Weights of a small GPT-style language model, trained from scratch on English Wikipedia: width 256.
MLP neurons of a small language model. Each row is named by its layer, matrix (gate and up: input weights; down: output weights) and neuron, and shows model dimensions 80-175. Each number is 50 + 10 x the weight over its row's rms, rounded and kept within 0 to 99. A neuron's up and down rows have the sign that makes its largest values positive.
After each neuron's rows, "fires in" lists the words (lower case) most often at its 100 highest values on Wikipedia text that the model never trained on.

L7.gate349:55 40 55 58 42 54 55 43 55 47 60 45 69 40 45 56 35 65 51 53 64 55 41 61 42 56 49 51 46 55 51 56 53 54 43 78 52 59 64 51 57 64 74 47 52 55 57 48 55 56 70 57 61 45 49 52 38 29 61 64 57 41 56 58 56 52 47 44 78 48 58 44 47 49 63 48 50 43 40 55 43 51 68 69 55 50 55 57 72 49 38 47 41 80 50 41
L7.up349:58 36 53 47 60 36 39 30 52 50 51 37 47 54 30 48 32 35 69 37 53 53 43 42 44 65 45 48 48 49 44 59 50 46 37 49 55 61 43 48 43 45 57 47 29 31 38 39 40 51 35 53 39 41 80 46 53 42 54 54 57 53 44 76 33 55 46 54 62 62 47 58 44 46 60 35 52 48 52 54 41 39 55 60 55 43 36 49 53 50 45 52 55 39 44 48
L7.down349:50 52 42 53 34 63 63 50 48 38 38 55 56 64 43 68 54 44 54 75 66 58 53 59 44 43 36 47 47 55 46 55 64 56 63 65 70 40 55 39 43 52 47 65 45 59 66 44 52 31 56 37 67 44 46 56 40 48 50 65 41 33 46 47 55 44 43 39 53 58 52 48 52 53 58 52 48 55 33 40 44 50 52 46 42 47 47 50 50 38 37 54 55 70 49 58
fires in: "as", "not", "with"

L4.gate370:71 37 58 45 50 43 54 65 51 57 33 50 65 45 43 47 31 58 43 41 37 37 54 62 49 48 61 43 25 56 54 33 69 50 47 52 38 56 41 59 48 52 39 46 44 42 71 41 45 54 45 43 35 49 46 46 42 41 58 52 61 50 50 53 57 51 44 43 61 59 73 53 45 59 62 50 64 53 70 61 42 56 52 49 43 61 41 59 33 59 48 49 61 40 57 44
L4.up370:47 40 53 32 48 43 34 42 53 48 49 48 58 57 58 52 63 51 42 39 43 46 62 42 53 30 45 61 35 54 59 50 41 56 60 29 48 66 39 58 45 53 29 54 52 47 62 41 25 36 58 20 51 39 38 26 47 48 54 47 37 42 49 42 58 46 52 52 43 53 52 51 46 61 51 48 47 47 54 72 46 41 35 44 35 63 43 67 39 40 36 51 43 59 36 38
L4.down370:54 47 44 64 44 68 40 44 56 47 52 59 65 58 80 53 64 58 69 30 40 49 63 48 38 38 69 59 67 58 44 49 53 56 52 42 58 51 48 40 62 46 47 55 39 55 43 52 49 48 52 40 41 69 74 63 36 54 48 56 77 46 48 28 54 47 58 38 42 61 53 68 42 48 65 48 53 65 59 51 35 53 55 55 70 53 58 56 48 55 66 54 45 72 35 61
fires in: "of", "catholic"

L6.gate255:55 51 74 51 32 52 38 60 54 58 59 43 65 36 41 55 25 54 47 40 52 56 25 68 55 60 49 40 38 57 40 49 58 42 55 36 48 46 50 48 42 55 49 34 51 35 53 43 61 52 53 33 57 28 51 57 53 32 71 55 46 42 59 53 67 56 43 40 59 49 60 32 52 43 59 56 54 58 51 35 46 46 67 45 42 54 53 71 46 29 47 35 47 45 37 65
L6.up255:51 58 49 54 43 67 27 38 44 58 44 60 50 50 56 37 53 49 39 49 60 57 32 61 29 52 66 45 56 70 47 46 32 59 65 46 58 49 59 62 32 54 43 39 48 45 36 41 45 50 65 63 58 44 61 42 58 55 48 55 46 62 48 47 35 72 53 44 38 72 63 46 52 38 50 49 68 45 37 59 41 37 57 63 47 49 47 44 55 44 65 56 50 53 48 46
L6.down255:49 36 42 38 56 65 45 28 51 63 54 55 64 49 51 51 50 41 53 51 46 50 47 48 49 53 36 46 51 66 67 49 43 19 58 46 44 29 62 46 48 53 50 34 53 60 46 52 40 72 35 45 52 48 65 51 35 36 51 45 62 48 58 47 42 59 66 52 59 61 51 56 44 40 48 56 43 55 33 41 37 51 40 59 50 53 42 58 44 42 49 55 32 38 51 46
fires in: "after", "since", "to", "others", "of", "i"

L4.gate621:52 44 36 42 44 63 36 61 33 32 49 39 47 29 46 60 58 54 53 43 53 46 45 53 49 36 30 50 37 26 66 36 44 40 49 49 49 54 53 51 32 59 57 36 57 50 51 64 34 46 46 48 34 46 50 54 59 50 64 83 51 33 41 79 48 59 49 64 52 52 46 56 45 56 27 42 56 53 58 41 45 43 44 32 42 59 45 30 51 50 48 53 54 41 68 29
L4.up621:40 47 28 50 47 44 41 52 42 54 38 59 54 43 47 67 50 46 69 35 51 49 50 53 69 36 48 48 45 45 56 57 33 37 34 54 40 41 26 40 41 53 53 47 55 47 48 54 62 41 55 55 49 59 64 60 59 46 59 49 51 47 46 48 51 59 46 49 49 56 35 55 56 69 46 30 47 32 54 52 54 64 46 49 49 60 48 37 46 35 67 45 66 39 44 38
L4.down621:58 60 65 36 52 58 80 59 56 38 60 40 52 55 51 42 49 40 48 49 62 38 34 50 46 66 64 59 57 52 34 52 44 63 45 44 55 59 56 45 50 57 41 42 66 50 51 48 52 49 53 54 53 47 47 69 59 39 40 46 56 69 43 60 51 45 50 64 42 48 49 54 56 42 57 67 46 50 50 53 47 49 57 75 57 61 51 43 63 30 54 53 45 43 60 72
fires in: "and", "francisco", "international", "citizenship", "up", "met"

L4.gate251:52 46 52 41 40 44 55 27 78 59 57 46 48 60 68 50 39 55 39 48 70 49 40 58 43 44 45 53 64 56 60 52 38 49 55 57 65 48 73 49 53 49 40 27 35 51 69 46 35 46 55 49 57 34 69 40 43 41 56 51 44 54 46 53 46 61 56 54 56 59 40 43 56 48 55 53 56 53 38 46 47 48 49 62 50 35 64 52 53 36 56 60 37 51 47 54
L4.up251:46 50 62 51 59 51 58 44 61 65 53 64 42 50 47 49 57 52 45 48 41 22 49 51 67 69 42 55 49 51 61 58 38 60 57 72 59 43 66 67 42 47 21 39 39 59 50 36 48 59 44 49 53 43 55 37 56 45 55 49 53 51 56 45 50 46 39 48 34 64 64 51 47 50 36 39 59 49 46 66 46 46 48 62 55 44 47 49 49 53 47 65 42 59 58 44
L4.down251:54 42 74 56 66 50 29 65 63 36 52 59 67 41 35 50 65 48 43 50 46 41 47 50 49 40 74 45 47 56 58 40 52 51 37 69 53 62 39 59 49 55 33 58 52 27 56 53 69 46 41 47 44 48 44 48 50 32 45 52 40 49 57 67 48 41 64 59 37 39 52 65 31 52 31 32 54 50 51 61 59 58 46 48 52 33 48 53 54 46 52 60 73 48 44 57
fires in: "can", "not", "may", "soon", "shall", "ll"

L4.gate96:42 58 33 46 34 41 27 61 52 42 49 50 43 47 63 31 46 54 44 54 54 67 40 37 29 54 37 49 64 49 58 34 46 78 50 42 55 63 49 45 65 67 54 53 45 41 49 36 52 73 54 50 49 47 60 63 49 40 56 51 50 50 42 56 47 63 31 57 46 45 45 49 56 59 58 46 59 49 39 43 61 72 43 62 57 61 40 49 67 38 42 37 38 43 40 65
L4.up96:47 47 54 49 60 46 61 58 59 53 54 43 59 58 40 43 53 45 53 50 59 41 42 38 47 62 48 40 54 62 59 58 50 45 35 43 53 52 46 44 64 55 48 61 55 30 52 42 47 55 39 73 69 49 50 59 54 41 40 62 49 59 38 53 37 34 36 55 51 41 59 62 55 50 48 40 74 62 37 37 47 54 39 56 50 46 46 68 57 40 48 42 59 70 62 51
L4.down96:48 59 50 43 36 49 43 52 38 57 53 59 48 63 66 50 46 62 70 57 65 71 45 64 54 55 50 35 56 52 50 41 52 47 65 51 53 55 49 46 43 32 37 53 41 44 60 33 59 53 46 59 49 43 57 32 41 52 49 42 70 45 34 45 62 65 62 54 44 57 68 46 54 48 28 58 50 52 61 53 70 50 63 39 51 40 50 56 65 50 42 36 49 47 46 39
fires in: "as", "for", "through"

L5.gate652:63 35 54 46 60 44 49 40 53 34 44 51 52 60 50 37 41 61 55 58 64 53 53 56 55 42 45 45 68 56 43 43 47 45 78 38 75 64 61 41 53 42 60 48 45 52 43 45 58 55 43 55 59 42 62 54 48 56 55 66 54 65 69 55 64 41 65 49 60 53 50 54 57 57 52 26 58 46 55 58 47 56 54 64 48 51 66 40 37 70 49 50 38 47 57 49
L5.up652:60 55 58 31 51 30 55 46 49 56 42 58 51 44 56 58 51 45 49 52 56 56 43 41 61 54 56 50 55 46 47 57 59 60 33 58 39 48 49 54 37 49 42 42 22 69 48 54 37 44 57 51 61 57 47 46 49 56 52 52 60 63 56 43 53 46 41 38 56 29 52 54 56 57 44 48 77 56 50 35 57 31 54 38 62 70 55 49 49 42 59 35 56 60 54 56
L5.down652:58 54 53 37 70 47 38 44 30 52 58 46 46 62 28 50 56 30 46 53 63 46 23 41 43 49 44 35 37 45 43 66 41 35 40 48 51 70 65 56 36 52 61 55 59 52 48 56 62 64 44 54 38 45 65 60 53 41 38 54 73 60 46 67 53 33 50 39 50 56 62 57 34 64 56 49 49 59 51 42 53 55 42 54 43 42 47 22 44 45 49 38 45 54 44 38
fires in: "high", "for", "hold", "vessel", "homes"

L3.gate115:56 45 51 62 43 39 68 50 65 41 57 29 33 39 43 28 39 43 50 59 45 56 64 54 40 52 60 55 64 68 52 53 34 51 54 39 55 60 53 53 49 49 59 42 42 57 49 60 36 41 45 71 48 50 45 51 69 53 62 76 52 50 51 50 52 63 47 48 53 49 49 47 44 47 59 61 52 54 48 44 52 60 43 54 77 41 34 42 55 61 35 49 47 52 42 40
L3.up115:64 41 57 44 31 44 57 42 60 43 46 36 55 44 46 43 31 47 52 62 40 47 35 47 59 59 62 47 45 51 51 55 46 59 59 72 42 53 49 35 59 44 50 38 46 44 30 63 27 58 50 58 45 38 46 44 64 54 54 51 43 46 79 41 41 66 53 46 51 54 37 48 38 54 71 51 53 50 48 39 54 53 44 60 67 39 55 41 52 48 52 43 44 57 50 46
L3.down115:47 47 67 60 53 46 67 47 47 38 55 51 34 47 37 53 50 41 33 59 56 51 49 58 57 57 46 52 43 61 40 46 42 43 50 69 42 41 43 43 50 56 65 45 64 47 31 45 48 45 52 58 35 41 57 58 60 45 65 38 35 32 62 44 47 54 47 43 44 34 54 56 41 62 61 60 72 58 50 54 35 63 52 53 61 49 65 60 47 55 47 58 63 68 46 40
fires in: "as", "chairman"

L4.gate584:48 45 50 38 66 51 40 64 54 44 59 60 40 51 61 57 38 45 27 64 39 33 41 41 56 60 46 31 39 39 35 70 39 58 49 61 48 42 47 48 47 44 43 50 42 61 54 40 31 62 48 58 58 43 55 42 47 68 50 48 55 58 31 53 51 48 43 61 35 42 64 63 42 53 46 47 40 53 52 60 57 58 37 49 42 52 52 41 64 36 43 52 62 48 48 60
L4.up584:61 51 48 52 49 52 33 31 54 48 47 67 46 52 46 48 54 53 39 61 32 18 52 47 61 50 36 37 46 57 52 43 41 52 35 38 65 56 54 48 40 50 48 44 40 58 53 65 40 53 30 58 56 56 63 58 46 40 46 66 54 54 70 55 54 48 51 60 51 38 56 40 51 52 43 34 71 46 54 57 51 27 48 40 58 51 65 42 39 34 44 70 49 50 36 60
L4.down584:58 47 49 50 32 47 51 62 62 53 42 61 51 50 51 54 58 41 37 53 47 52 53 51 68 52 52 44 26 57 45 49 40 34 63 54 52 52 43 61 51 37 43 48 47 51 68 54 43 33 32 63 57 58 36 46 52 51 37 56 45 56 47 52 52 49 60 58 51 35 61 70 41 50 54 53 54 81 60 60 35 52 52 37 49 32 56 43 60 45 60 60 59 48 33 54
fires in: "to", "can", "would", "may", "not", "will"

L6.gate584:67 42 40 48 61 63 53 31 51 64 43 54 49 53 54 44 51 46 50 68 56 40 56 50 48 46 39 45 56 61 35 38 43 51 67 70 38 41 59 48 44 44 46 57 55 52 58 54 39 72 71 59 73 53 48 69 56 54 48 50 48 63 76 53 46 47 43 50 57 44 65 47 56 70 31 39 46 52 41 38 60 56 55 56 36 38 52 55 30 33 48 39 57 55 50 46
L6.up584:59 53 43 54 34 50 54 58 45 42 47 39 49 50 57 46 49 45 41 53 49 41 38 55 61 63 61 39 42 54 38 54 62 62 41 49 52 40 60 51 47 58 25 43 40 49 66 40 62 58 33 53 37 59 49 32 59 58 53 33 58 50 82 45 54 43 41 64 50 45 56 40 39 39 61 45 42 38 60 63 66 63 47 56 64 49 56 44 69 51 54 46 63 48 49 46
L6.down584:33 50 60 33 51 50 62 35 45 48 33 46 49 45 60 52 51 42 75 62 58 43 62 47 32 36 52 46 38 49 37 38 60 50 46 68 47 43 28 50 59 40 37 46 40 44 51 41 45 32 66 57 64 56 52 45 55 54 58 50 38 28 46 72 57 48 57 47 69 58 40 55 36 63 43 31 48 42 43 61 57 39 54 71 49 56 59 49 49 63 57 38 47 49 46 50
fires in: "votes", "can", "still", "much", "may"